Weights of a small GPT-style language model, trained from scratch on English Wikipedia: vocabulary 32768.
MLP neurons of a small language model. Each row is named by its layer, matrix (gate and up: input weights) and neuron, and shows model dimensions 0-159. Each number is 128 + 32 x the weight over its row's rms, rounded and kept within 0 to 255. Numbers have three digits each. A neuron's up and down rows have the sign that makes its largest values positive.
Before each neuron's rows, "fires after" lists the tokens most often just before its 100 highest values on Wikipedia text that the model never trained on.

fires after: "-", " \"", " (", "/", " the", " |"
L3.gate204:142198156155150152131135200124088123146089080180033113167112176100165119187092150137139155151148091181092097177125129138150132101111142148119143102082187156180085130123158119162082141187127148098177130084133115100180166147133162174108144153076154114163111168090172140171119105153142179121105148069139080145163115095110165158128156150111135099078099147128149147160139113119130109072087090174132164152113133071085122088092117124139150164187159104090129142095139189119109112086088128
L3.up204:137156130117082136163072133192110098112071165180132139182104121131177110107161172159153165171163130105093113132118105140182182137164126134143141123137096112144156156123112160132158116138131131130122152149063129115174124110111136154162121109117095119214085142122089184107122170099078057183116143124137107110162174087180128137095132144172110078137146126135148202174134174126142081136078178135118144136172123136206057177107068105185099164133086105126145133138116110181144099077110078

fires after: " the", " The", "NH", " this"
L13.gate37:095160094140210150149103152068177095109088070159141124164150129126122090157143098086139123119085140152083087095143092132123144166129164137088049111172056123183127148146128149083160116093155100130139151162124164122139125078149096117106112104077137128100150061067072123104164152163158084095111126124112126153136161136092135095111097133108162114149084102097133149172147166117119178173188139142152137154124135092052158118145130090132106145148182179204189120116159142178099163102166166
L13.up37:164108118127109148106131121153192148150183133154143157125134083071146142142144152093083118120079146061144160094195165156074147111153182157147076124163151138158131147094166138116098082148177157113117081137131085176110152104089150115095111128144090127121127095155202165137167169119147117113171109129127043132170090137139182149128161104096114088137162080085141108115118063123108161170176111047085114097145153168116143130166142131164149092146058176161164131141140099130124192191152128

fires after: " In", " at", "In", " in", " At", " the"
L11.gate229:110154106163141131116166145112153106140091156123081132101150173148130105099075064141153143144090150174067160121066083097131143135057124118160082133083074118114090140146105127144135082105090130150055116151114087123107086108140050112191123162094126146145089105093144147164159095194133152105168141149082122077155136097110109114095100158135142148152118145125146106148123101094113194134090154069110125164176108040127134121140139097082129103199152150170127203117095166081146120100161079
L11.up229:125057155087124100105112137181086139105120074119130137088147097176080085169099181145127133156152073128100166111127132186084076159096135124151168103125115148163101116095209135125093130109098174102098111082087140133074145124180139077120169128061182215128124127111148151196131165116110147129123080156127090130117124130168136075105168200117111133114168131089111079142108053080127100147127188097138122105137104111144089079098128115112122147161138122177125141142116119155130107044127120

fires after: " and", ".", ",", "\n", " but"
L10.gate231:072146140141136165077083134065134148061143114082090173081112078100103100138116145129124085071097059128169195132132134106108151123117197124173100111187109119132093153144148128073107120134097169162130146178146114166176086085169146109134054100053114114135121099199131134129111157164122099095157124121092168150112108088151091127139112084158082093183143112142123164113108123130153120135184116147161172143101091186171096115149112132078097131117133128065087095142084146154094148149151089
L10.up231:122104162146119136104119156163121115094183139127097144111132165147081123197126094134137060098079136151146096105158162086098086109183173160170138154125110149152089106138097171159104097184111123180092135115130107110164158111116128146102129091088132128136162149163142110148171103114083174152158066088086083124133150030120099163114133201121106083166152124086098153112134134044144084207135152122151144126161126094119106147149223133147074108118105193093127127106084182134122135101132109

fires after: "\n"
L4.gate3:072087125148121155148174100141109115093149096180157124158114139094170113080138195172093100161063103179166077073169140131120160148074162112151114119084155103124072132170073100161106160129178146097068179175060133123147203181118106142087162187140129188147134097163111126102105112129140148110117101172109134069084167156103085092130134150129113087088135129098109103164137147108185123174133152134117092142132119136143142151152125123053144147158115086185140151125139081120167133122139182
L4.up3:103160065087177161157121145154075140086203128108120143139165066137132106117098118078128117145135157096127110186114139140121120119085108091167112087125173146073127165155108074096182137090107163112155150181128060129097190097154132109102084189161106177157138102160145099171149157124115144188109173155067135100126156145174113118119149132122078143106174162187163137078173132125118179125148129091128147155102068153176179082134108142117166154151066161098108107086095163156162106132149126

fires after: " |", " -", " /", " 3"
L13.gate26:115148079101147107137116078172109104139100111149077189112100145169173069106178161153162116090093075185140062139079102140163074139102139156131103150127201145098144140137121137141111139146060102138121108124126128152138058141105120122146158143133147114154072154125143103121161171143123170126154155106073131107138136156150074221100173149141141155141140129105119153070107095117091116169062110124147146075147136130157153147201181099114081092089086179071132099130056092107101088140122135
L13.up26:138145100149123142174114141113129144108073094101146091151145087194135144043143101189138081115165084065099122135151063189093152091146144090123126144161097105132108190122110173126176110082130213106142143064165100138173139162194133146114105111202142152135162120187131112149138142131112136184102112119103109140188119116108127077188116071125126166143117172168104161114094159142151118100109102131085130100112112129109145150132052141190114088114125142151084128174100151165145163093152110

fires after: ".", ")."
L8.gate169:085163153137172136133151084080133130109148159126130121153147087113186158209153175152101115108126116109096062118149122094182097107115118102119123076144189118071151077097167137148099114107129093092171138117119102101088121125110130129087081090118150068109105136158115171099110143119154148112108079185075131174214195110151139144135115164089144118123070148162124138145110126124122153139082116144123165102110148140180107154159096101072100151095110180195115168126032082152143105108184094
L8.up169:142117137144104086083165145136181155127108069088148184124208163153116078136117132211142117090187147162130108154172091105156109119125092138184132164128106111119170139096093202147086086137158168159133133190110126097126117084149162133215138136152101130106075128063161120134127151077062166097166106140154112114084144171153127138140139129123104112106095137084140158150100052105084095157168121131121123115135187189129119100158143162140184112152130115112120073104105099108095077101108167

fires after: "|", " 1", " 3", " 2", " 4"
L8.gate400:182158128175108174128157157148193188159161138094084152105147113075100190142131136089143101110141155123107117193099140167150147093141133131120135116112129147123147118129169137111187101157089139105090124130135135134163200099140054123118133104079127126097125101096180148115112090117156143167223092110123107110201097118115103175130113149091179125119133060159143160121102098189139084103205136153112107124126222044104111117200132122110116149119141139148142115096144088095139164128093114
L8.up400:137100154095122115090058163106148197124067079155056124096183089099085150109130134135121138162090165177052061122068100102108146128140145097072114096130147204134138076123110132109154096128152081132087139123157128126184121135167094085126129138117161156123173099133154123134092114172182149171147110125110152115155135109102154122146120113105175175092152085125110188121116190147121180147100053105167153097162141104169126143130087164103160094166091192140087139095140131122077107129155145

fires after: " in", " In", " April", "In", " March"
L9.gate345:167085156143177094169163053141124132080130138168098085072114149091106053142149122121192089165150140141167130081102119121140106157113084131117107081170154155143092166162148112104102076160117172136138153134128100116141141201080069097159104146101133153144148130114154146125141109162082070099135108095104140094114165148144089148109119141114107080080155164163141097111102100069099153170170148150068104128154078056116089169097152101102133105089138107096179137134073158162096151157109053
L9.up345:129131144074208139111126141157147145166137136036149139120186166162110110123139146149106141095146147130080166068084120141131140150140094189128156055120115147158121119209142148139127142189074142135120155093120141108101135103145150064105097156135071146059082119076167123131118131151099120134162084142105093126106211174128155144073129175116156132178130114135120080142113165128113091155084141106175057113146139156094132122149122123180152134142094128168106165186163116064123171067133146

fires after: " (", "\n", " \"", "-"
L3.gate131:151090096200101165083171130171141105044162142113084064125103129119161157120160126186169097122164168127094112113132118128128146109209079107116070150160073077159155128116144141103134091140140092078075105138089159142155132058115168085160135110150122128119142113134166173092086147160114141091166128114153124151123147182156095079105105138133088120141130073181162121130124093114151100140106084099106126201151120168118097115143151173072059113124078149121139086147083100148183141088115092
L3.up131:115115070057080159082135135167081161140069108146122117154110101119125114074133150099101104159189115147113050140140157122172114094160123115085136130096119102088153129182142163126080151127128160055105107188052124165124114103155135138142144101082136141162157080145155128083172089093163087149177153175151129160108157092143146106139146131128091118154140147150109105136098179068188179083142111095102128078158072181172132155118121142073109098127172150091164101095067135159130087094122122

fires after: " |", "|---|---|---|---|---|", " York", " 0"
L10.gate5:178124119114133140135096111123084093176171083082130149113147106129110151135120161130125112140119131091088118132128112148167117073152060134043105157078094126150169122105105172082151185071142074112097118163091157124161110108055190110113091170131111172107128128132075155103125144097136104161136127123121067039130134102090080172133103108149166136153205159132198135127149082111109132077179102142067101119148122156151159132102096125090068122098038161142125104118152101130149149117130159
L10.up5:128161162116108151153119083073149182108126156196097128151152140133157093155150174120133125137119139092085184131135114130092210154172141102125117169124140127140103130055130096155077134080110125110101073093111169157165151074134114109094138184151158166149127133088110133176108146133126117088163139151151112156065204123146087133135108171160133134085152176096161105205092154097098132081198104157129067200163152167138109177142124124115129085108151136186104142137117065075135181126129130

fires after: " 1", "E", " 3", " 2", "W", ";"
L2.gate397:135087122138130139169149154146208086107109163110098136127078151127127118163187112108074162050102077095134042083091155158136168070122132066103188073165175078084131124219156126137160189152089114107132141114133065105127131191119167159105153113099107160168135084138150152142151138113136119180120123146124081148162163107154110165175118123134149151100155124140158146056093084104130131108125108141082173105077089083155101132154106116139134096145144095173111161140103152114127157154120130
L2.up397:161109152108067155137106150132151130144122104131141097114175112125150108112136126065155075087129092065085107091102181163103082141129087120097167129172126122103141181107148147154107124146094144174141092102118171142142137133117115158130088147115111100183117144128125128132151117108146123190061173154133120130188174071079084173063096137099106131100128128117098220186116170161135133120139198132121123038146148183145095165149154152138036128195133178098121156139149160133161122096127169

fires after: " the", " their", " his", " The", "The"
L12.gate291:064170098166163117113085056103166100112123158149117132131142111094094138178194105130153120156075164128176116099131111124089169132158098123183150113150092115082106118176137132107096069121120089112110139105116112129108130074169105157116075079107159158165100116105101130064097099136056098131143102114102104105113152120151133153141170160165147130147110140149180108122134182030155146125120136103165172194133070112166103111118189143105176143125146119191112084055081147142146161092102080
L12.up291:088116083194074128146142097102124106154198159136114105128140100155141162153079105097169133124223124096135201082124085141110166093104134154144092160074087123156107122144174126041141142112135099103145123102086029118157124165177101141161116098123167101154086055130139192123163042087099096132137105146071110162161138192162116109139170140113148125109091124163169127114117156125142068089116109119088140149107141112103105125113168162126138165148117134146149131139103153140162156089114120

fires after: " 1", " 2", " 3", ",", "2", " 5"
L9.gate208:155132111141092198169158112112151145106132131146113130137150102103084083109151148159145100161123086117138123079152166093129180088127126132119139138137171110116110128117121125148170068115092133087096122059079134120157110111113090115194104112110080105132147176110157121114178138136126113150112151128151070089158126144121142074148079157112172157165104122146182117085068131176140179176127166182176162079103087084047112156187111118099097187080121205091147156167069083154088079122105110
L9.up208:133090115096166128086175096096096135086080161105133161086094082155141182101113168109123122124115118141098104111094135183087179077148163150173153138139170154165098110120036152069125167108093223058126144175147134113092163187146120120144145118129153141113141120094155106131128075170095121110155112139129146093121174100098091129101087098159131145043129146125107105164137162148132122153097135109085109137064165176092127225160115112142155063144110141109120073084148146140111116129124135

fires after: "\n", " \"", " (", "|", "′"
L3.gate212:124105139131127176118208112186113126043142119161086079140139127112172147097145120159053145167061193153121142119137142121185194104116145108123153145097146126087154091135073072130192159112111163132112087159098126135084154104147069216140067105092108076145132139110157152129125131167121135073136081131109116127165154109164110093154160171142108155096111089135125137079134177146182119178191083130102114146130155103127111105139115113118094111179164143098130095124053125171107138096135121
L3.up212:145138108118074224168143137136092196082162121168107084149172131132103132074130157148174149138120141138142145105066166082191125116130115144128180134122193087098149178163143089113149095124118165108111098218111122101138148088107123173116123160169158131121127085147200155147189098105165102155163107137156089106171184070149107127140137131113131144162105135114108169079147155111140091146181107141182130116086098084131115152148087069125090133141184141109164103151120098092153113070078131

fires after: " the", " are", "The", " is", " of"
L9.gate179:106062165132094114118126079164109112139079139129130131146077115125108099106096166151126128103085180150115199035032148154168086144095129146111147140110087101144137125139141145114107050185132129168099080115191132069133141120123102135135130145138187144146093142083163116167144120160135115076105149129128162137190153135160176093102157158114140103126164135152133151090054169127199065066089125166183094182145163116171128167102163147107146145113098083113084121143132118120145136118125139
L9.up179:122121139152146111174151149107137155183187113120170093139143125113110067119162132214099173163119111104125121155109163191180086104120065158122157130148110104070111127134152138132127078165162146153129151169143183161124099093051110143118179097127161073154139113178140156093094139112118092124113150161176093129196081114130148127137126164075112153118163079110186099102138109097139150116159152116167155198100071167113075133161195141180154162160134088168108130131126112093095128057124144

fires after: " the", " under", " The", " on", "The"
L11.gate178:065132101154150162141119161061119137121114133116122146137131094138157098086092089200171182157046109063145118105100125148137165163154154151174101151148085103125095132146183117110126082134125146124154084146148108128092147108150116137137089150063200144100125125092128132111101172154146095119080169178140162048143141189150142076095120125139171108113147142114209194128123131134105122106094144112185086150135127113101114119102112075170137137087116142169083087164120156182044171158132113
L11.up178:104093114175121100079106128102141219136109124148097128151112057132161106118161122140112161126158130088073176125151101137128115151148152115122097129113134102102116119142113121111140110118114125214127139105144171157155084117135165169108104096081177151146099113125121224154124133079082093143166105116150071145106047082166185086211124131125055136119153046139098108131140059149170135131102105107137106178114149148155125187135071124133068130113139113097182132156115149171120136107080141

fires after: "\n", "-", " \""
L4.gate422:124105102120069188114146172148139142115144128110164183123107103135172112077173132133135145104088092133097092121163091130140173099194121103153104122162109179187140154139113159128101151122161101190143152098136113127153111079144151138134104081084125107144091078077168181159134138089141138116132113126099085072181170108120120140154095138124124202091161103096189157061191117119111091160079103117155084116156128126073131157144093176148101088076135137189140066100099139093091119184054131
L4.up422:085116130096163070166108135153140146123152135147072111154052036093143131108117126112105146126073056121174088071119100126098147092147119084148131150148113155154135159104180180127146124118196115185147100084118125111115169072069092141147122129075135141099087081116110087170149118120073119148126077104147110152142152087119114126094076085148072172090126097096114131070157113093130105116151149161156175097164111117097125140075079168126151105102103203128129096123110169083132105140071159

fires after: " as", "As", " As"
L8.gate46:085118126126116162128133100065134090130126134125127168139144150112110140111119077174144042101047166140139117107182134126138087141045128136122109127083125154117034147142106118162164137106103112082086111122090166109126117163119167129173133177047110103072118102145078124091172123153131141129157125166134120084112191166095097088165129062121127102107094115125141059047125086119100137142193140140089158090136079088150131134189088105096143145086128121097111161144101132106106131066113131
L8.up46:061119105078134123145138093097104095102078131142131111123129158136178126136136098118074089186126143135164100160182140137089142145098109172113150195131150138159040122124162111138129145123139129093126120117115183130110145144108154087163140208113106054092151150203118085140154108140121155146150098184139156143070159194123088098154121099112100150113107083168098089135157072128121108130155157184095166005143097129137153120120117097131131158115123130102140153176135142190112181095086167

fires after: " University", " 1", " Institute", " 2", " Secretary", " Ministry"
L5.gate129:164109079183111180155135141149060144093181147179137141075162118056118113110123155164174157125154137107111163098076113089143153085145151166081137102153135132165093113111146123118178138123102159136104141111092143124137190114118153144116104105089134133171190148080141110143076123129176126149178140142151107053188143152067118081131172126141091086077183112073151173110156148126147150156118135129154123117130125074149109152078133093124088224101095152061135111137135091147074168130116169
L5.up129:168067055107187129187120153162152142092137126206106180145170122156163136121172153104151114176152107092126107136093149082119161106089147113080040124147119082119171139139159193127174033144155125101085143097108104115099128119127137147129115188073107136127109118166183130164063120122137115104151122088148141115185186129152102148109134190174171124112163115132119176115124143154165067121102108103095154132163144137151103079138130121105103103087106121128094151148127173149164147182152179

fires after: ".", "9", " 4"
L9.gate59:119127149131073168149104140136110107163103172094125147154119111103149186099125165131144130151080109137076150114146101115118136061143127116176116127122115085130139102156139169103169084089132162045156152099128138120147139100128103078144198152148122167105171181112083116158082107121119158109135100160145149146143179175180186177100101072103105149097091076218121162129151159119126187140074114090100131178114149138130129135155147087111113094114097129162037084137175175053099148152171133
L9.up59:131160081131169111138174138153145108064107099128130134060131161124158087117215144193131151110070163165108127104114184056117151142181123098162168079173155111135150087118096096145040082103109121117106107167106118136111136081101197145178141100166101133105173135082101114165168178132085097152153127147126164165123122149139161157121128097098148118149146156095154151084131111102115116210134160142082148066109166097161086174185139156138083116144178098143139145160100095145103147123135133

fires after: "-", " \"", " (", " |", "o", "/"
L3.gate66:136168150110150165090096068116178129114138131121106127116069109131197135089108104161122128184129147109183101132137076144160112079107115194164109125146080105149139114135114157162132145156123096087081092102104104089128092113152084149120151116131105081124112159133125079106185106088117191112149119106149129108166178182115156150138164172114102107153178096160085057169131131130157093182160058211094130157138130068104095166109138170188130096113114130193182105099107105059126144151120111
L3.up66:171147120130140158141120160149102101103106128132066107119127131096184092130117137149113161090125129101126166105108088132141057132124104100138163129105127092078154142126161112173180193201111149144145138131138114077133043146118131187131180144088154080163133139107115193135141143088178109129063137094102093102113116059128133136150210152119132105077101099158166175111142207136152129146068104101105156190142148096106112205117086145115129137031118138124170142158133079095111123126115141

fires after: " to", "-", " and", " \"", " would"
L12.gate155:142116138132058091125141115154110158095147170172138093121121170084180145162138127101049088115129087127133073073112099135199125147103190156135103149109119141161124142127161101171159175111179116049148154107158122088130188126135104129204125140157096091111138175143156053149114093131104129149192061100089125107118148153124132177139146086093121193116106150169102057120067103144109073142122134161090107146135163079138111116102122157125130162100117153075106134084122133084116137157071155
L12.up155:128153100195120078137123105145113056091143124159141099139129178115116111214144125157093124124135132136077189176140140137175117172116133161133114129130122139170097175110102121126107147142109171075141195147176121099088148140127114110150143107173134134186161121167155123093101182151118117072163083108125082078161193087146180125154129127167054174167100163113146151111078089126145112189109147117092194154107129089193076157161115133165111114097108102079088101071143139103119166120141169

fires after: ",", "As", " As", " However"
L8.gate155:146127112166153073109203047152109114116097139100076093116103090121121134167131176089121123080152062113125133129171173161137143163106190117151092131169132077105140157105090143170100162144118092082144171142117124118105161101066123093104140136124183074114107095068143120156138132197138154128133151139192132153142149072172113153136090092129096151130091158107138090136192067146143138092129109202092176106172107122171102117133076136150147133121157107133108147142126193122139105037131085
L8.up155:138121095120165149142112139065074084174188154133130142105179128111109075125151144111158105118099075124186060073144132123120087101120112136120110123142112143154132139151141113125073143134117110170141137133120149121124189123104105078141132156124148100168184158145172136125105140153199065123210080137114118181109121137103121154162098049116143138191111119170084174097165095176096083115098151147059170112045140110133151128102116139162091173086125128121161106164174146082176110068112099

fires after: ",", ".", " and", " United", "C"
L11.gate364:170064115141174190085126080060138148092077041124130100111114142124136131160102157128114061115122159119123111134169191139101146088085151108153101098203105118156121110172107122145106152123114121111127146096132156162094137147134123094151114179159108128066147127144138141130117120135144126074105128101158122179119159178145105076122174130063093122156112188182145132151182126109116175174143119117117139063135151135166130074139116136163150076121086223134170118168102192137196124157099100
L11.up364:120116154154139106069176143141167109116105072139108129148111097172114103153170140144120122139116143085141142166092113098088144145148120133172143116139151176128148125222042165073075103109185144208116153118146144139122153127075095159179179175093112155048141140085119115091097160146145138184195103116173133137180143136148133118110092125073140133141143161058136091106102182081144158137124185131137117115108168147074104135139143157128179116187169157106146167157085164117138134167128167

fires after: "."
L4.gate325:141143137125131102098130130117095121151156113151141106168088144070126122158119144152079122090166092080135106101115116085140101186083108110091121138079175122123168143085141127110114165125133115153139108118090138078090197144136151141156178152113129085179110156129142138095053143089094202117175120094130083113128126167184124141106120151092105081086155099064096113189149050146141095162124127112109148147064109142136071130098074093080105147186059110180129162078148136108075079112131067
L4.up325:066120139155090107122124131152171157178124114157109142116105143163105139177146102118081110134143075206121151097148134100149102135167178084101162170015129154095099112130086131139106106087153143134127144144096169156107161159125081078103094131148168113104172142132120149146080156113113148128140076136163145093125151161098112110120157134064091100139121124077122079108141187091133103083095119127113110085136177160231073088132092135174089133159176094151098148060094165110158135071117136

fires after: " |", "-", " •", "|---|---|---|---|---|", "/"
L8.gate327:122139152085110059118125112122146133132124134115148147060131110094116122123159151081204139132139161108094117125052135151179102101168160119033158144077143143157106148171143143073125112140135156138095127108067148144096173096147132157102077082155113154178149116171183096154049125131144086108100144073090141107114209127085110185175179137144106142156083171183121128166131074136100131100153085123120113134148140140142040170104091100121097120137142130099145148145121130155149133127059166
L8.up327:118079156053118101086113096111116094127151167105121146088126083161152157154139130092126098113127183137076167081137073135162102141068105100106106103089106136135125167152121093078099116127083097174088137110086112182145149103103195177107084169154087101116143125140101147130118058106156141087114130114116174158000157147104153094157097144122078135158128188139135135122147141082111166162130118128115072107137165141132098136126159115160112069130176105121209104114058170118133150158123138

fires after: "\n", "==", " =="
L11.gate125:113129097131119198166072160146154117086152114140086174126123146123118097135111115178109118145070142160164133154075130117124146100120156114173094085182144137102061145152119141164129080086231141089123101142090074074153135103119129068131140129105117096102144152162126138126100159117144118122129144113155091061141080126141099130075141127108106136192139157086125129137116061109188117155168113140116130163065098076074198088181154161081092148146133178080155185127089121139100109165085154
L11.up125:168166127099123129155096164143138237079140118152086103159068123112091108122088154137087076090132143128092091124100113163105139146097121118140167154102164103166140173154163176153128149101148148150145147155113109058113132127063072143154153128175131116139138093112095089165157217128141149150138117148124110172131176113104123179140114153162081106151136117113117134112206070187151154134148178145123066068142149141135147095114145077097197108140095184166098147145077144105094119082144088

fires after: " |", "N", " No", "P", " the"
L13.gate139:118163099159132102132161123145134166081108100116139148134164128096180108116083116085171167151119137137056144090080156124131080062175145164128104147147174074150132077136145137092119101073164181138096130125163203118164121126197104140131160108123161140130170115079074142088132104121139124155083089101096125130088137050123112115117146106118144131126085140131125163124097136181058090107055144097126140153036179091095184097119073152194179142151132112121139179139146128129122140132076107
L13.up139:144142191075131152102160094110141142155091110144095119112090125132123148099162155143118174132102076072091116173104134095111136127120085121121183077089092153153161121207160085169159168166114145142148138163117091166100093064119143115095095101168176107129128131115116104121195095090115143081116087111136145101118116155102135106141122099137198174178116139050079127117180134112134187171090057058165148126176170121140102051151126125072138148137060125121115124108133129188109119149142152

fires after: " 1", " 3", " 2", ",", " |", " 4"
L12.gate228:111128093086166132141022084088156133119097191131132152139146170150140151050148175078141153127198096113162076147067126146090155143074116141088150147129160155124093109089147169106125129142107156139179118147132138091075176104174111172111137140141128096141170120126138120105133094140138097160114136117099150163188127079118073160165116127060117164150091179069170120138107130121121163105102134147092097082126161165129117162169069166087156100066130100134063163111085144159095120141114169
L12.up228:136145158143101133175122077142123170127104125093188134161145107121119121095179106146198153110131123100124089170122108130075203127121112190132076128145127099134137103104141107106118089103079101045134144108190138098099091100168107108121158115115130153203161164149185130176150155150147153159122131122130099117181160135131146099140122128054107153114122123135153142068143114105175105186120077087220096191162096079140132121153116075211093096122128171088149148145098133188135116128089117

fires after: " 1", " 2", " No", " similar", " Co"
L5.gate52:090179150114076131134141169156167177112100128104152107108124077140141138065173124087141142101124114075146101187130164119117148140168134127112160089119128095110123112137105141124118173078116160143088116146125114160157103087153177079173158126151104121112181091081075102123118117139167087164126159157135116146097159117108147049128163102145121157126126163115199143116116202132192131155155195123172174179083099131120112197149153143143135072094094150103076164196095119108123147088224148
L5.up52:132086142090160132145175086094154142118110111148106108114168100083149157132168140153180176107173114138163134162125065148156147106086116117103078168164136168110095044220114119136164123149119085111103177089146104114112081135097142123113115130065127125180193125117097126166185079152156100102097166121140110145114155129106118112152156113180128123119109096137167153099143163076166100143108162063132145160095137056104127141149196132169148115107160122100143203129098145162156118173194193

fires after: " 1", " 2", " W", ".", " L", " 3"
L11.gate369:110163086135110140139128048090140095092160236082057087181155153201121135073094098139108178104140158104148126072076128137099156182138155140133145110121095141077120113162133124180117180146145126147131096160199107094107147094173099118118091108119163136160140137143151147158170088151142141131161167140088116159111090046078091144064132068105155161154137128120177125113109140138143144112143158155127079170121137132193179133118094123091103113107183128111092152143112109153089121156111139
L11.up369:163143179125078090138160148129112152127109120127185129166126090122137131050168149109116126168064131100160095111063151114159158032181097151125101115141143147126076101093121149113161140150128195112138134126164180101119094105119106105130151111114123111108118136142107108102187086157110100124113098071122090111168187170136151150148083114063155152169168185102152128086121098131113125159140158141134114129215159148146107184162175159083079135173175129132099194106150171089152161174124178

fires after: ",", ")", " the", " |"
L4.gate22:094122142127153053136094087110079085104136107033138135169110116141202132112103164139110098175199151104141143162173156117097183182113131102118073082151151117100130140155116125102119156178097107143126153191157089102098126110061112114150149143112148178132119135172112101115102164132140149168162169132043134138116122089148138132152069097113134149181155155167102148083088072151139145129151125138179123121136087203146140127179174163099167097098091106146094142179099144099174182138137115
L4.up22:151197084139136119101107090173103109113125157066126169134076093157174174119135208131067124116214083166111105141125183145119146145104127137133125070153111111094036151112158160069149126130090106125128089199112122137104115115125117150177145116129130133146103099155112089082136157101089143168150168137116167190098153088109143149120149104111127125113127187151145102131112096110146115147097113118153090069137162146126108155155168149150156114130205083086078190126106125095155136050104078

fires after: ":", "\n", "==", " \"", "As"
L9.gate305:116114079120083125093148120163168152105157120125167139115161109065121140164115155100100118178124112146116128114157112128152120136129149125126122107187138104130084190099095132085152182090154133057124153114113098139175122089132121098183170125114180077159111161130161125180126162150178160096154136144131075116148130144170140098178159078144095140130127098190145144100165086109120093096107093117123092080148104092111116104166164195094061099123129121120079121225071181170082115057057117
L9.up305:138149133128085171094126171175149122157132130153151080141115126106102208138152102190128135136147148095058125119166068213138172123084107211083146106071096149102197190112073136084157146117129079080159122175162154120136117129104119111126117117141176142092108109119100137158122172158123150126178106092137112140167067100118104138099121095122129138133183120135119154150126103092101190112092103144097155060152176154113148159118132113109120147071176129162111131165145142098080068087058128

fires after: ")", ".", " |", " Pld", ",", " ("
L13.gate420:082117155113135115120080111102134106083063126186164109144181093147074143084124115141104154129141137129110174115079120129068082114103192106099147064122077188080140102155123133115150144159119115150151120187154079138174116163108116144169098091112159152146190163133095123151144092117109062134142148099039092162127114089106124090115055136108162084184159106116162109115114121130175147172158118097149125113129097139175114154143047109086168095158090179173164107138077135116127144127169094
L13.up420:137100127132160146066104092076091129061111151132159145126142106111130131117117133077084131153181156140151133134107168107077114113100152137120153098103114113144101101082127141083108140178109102153106097134126157076144143153202117120153110140125090118129097092175115127164148125143068165112149104112093092174134117090139113069116137079126133171113137083082104114095118162075151168080068204112116067162090111109118097150105126079134077139171183130107113054146043089143178159090214153

fires after: " 4", " 3", " 1", " 2", " \"", " 5"
L4.gate222:137126095123132208100111128121151172052138129140105170148135105140136127105149120125142101094126126077126059098072152101184089118108156151127131096151182173133143117134109077093121144183117109099158100167116208130157070133084148132148113195100122072166135118097115140107172098101183126159121142151207169160151125102106097121086128099097121161071135091179101167078069134135159169124112133107093132089109129144151142155092079147100070129118118094096136099106052167136107161134069070
L4.up222:122161087135170178144128168141149119110095122189114132163125178086149119131161118143119204090086144110167110127053124127144085112114088106046143134196169145118125116144120091129150170177066160102141100118130172112164134121145148162150094193063161131144119141095092149148180120102139105093135226130163106144146082097102085114136102139098131140144147110147197147114089117130131132107113132117092091080160124183165157155156145110120155114060098112046131131150079144124140061158084093

fires after: ".", "\n", ","
L12.gate395:181150132138153193119106130119130102113138081115085077099141165123124085099131102148157098057122124138089124085099154119123118101104128069167186119132139113070091142093108141109149160100192049128115124075144054139137093110073181161181105104066088106107158129158128153151130145099101114152101121085039170170146153145113147197091099146121099137157177133099130146138140148072129131191149094088112155109103146113155144134128106141133072093149113142106106127135023166136087144134127098
L12.up395:134101154138134111109131137150132147131085160125193133121160141097121128154101077076144114085119147138051161108102127130158147112087077156143147132145102141142049100095114179090109200125145157115077148138135164046082147188092117106144063093153122097117144067165110151175138103102103127165092125107107183123131100128084172156122089087080122144161112139124159108133138202132136130076139159065120116133104115165122100192054118101112188106137118130136056139096142150087067130088163168

fires after: ".", "8"
L12.gate199:147113132122170138100149091115110095182183108104107113157129079093154147171091138156110177155101058164102179109112110111136147139117160145135145112087100109112077090094140156119120115132131080116145099121098110145089182106121164076157125209164175100169145117159119130108080124072136080128128143184094158077176156093103187174152168132124158118127116067180137182119156125137093167150202145156106127099101124090104078136163123086063104089159142166082157130067070152112105153142172157
L12.up199:105060133082162111086116166103100145092151110108112097125131106118130140097096142100119150082104094212140092048195103111124124143198137112105089168187117123136071158150126153065066162132166145089106141151135128082160155171070169149099127128085185131131134128101131139114134135112130127136141113097109107112099110134123168134087129108131101095159059063087124082141141095122107063163147145129168085153125198086129142186104101158116095120117173110064130069130146108086149184130106176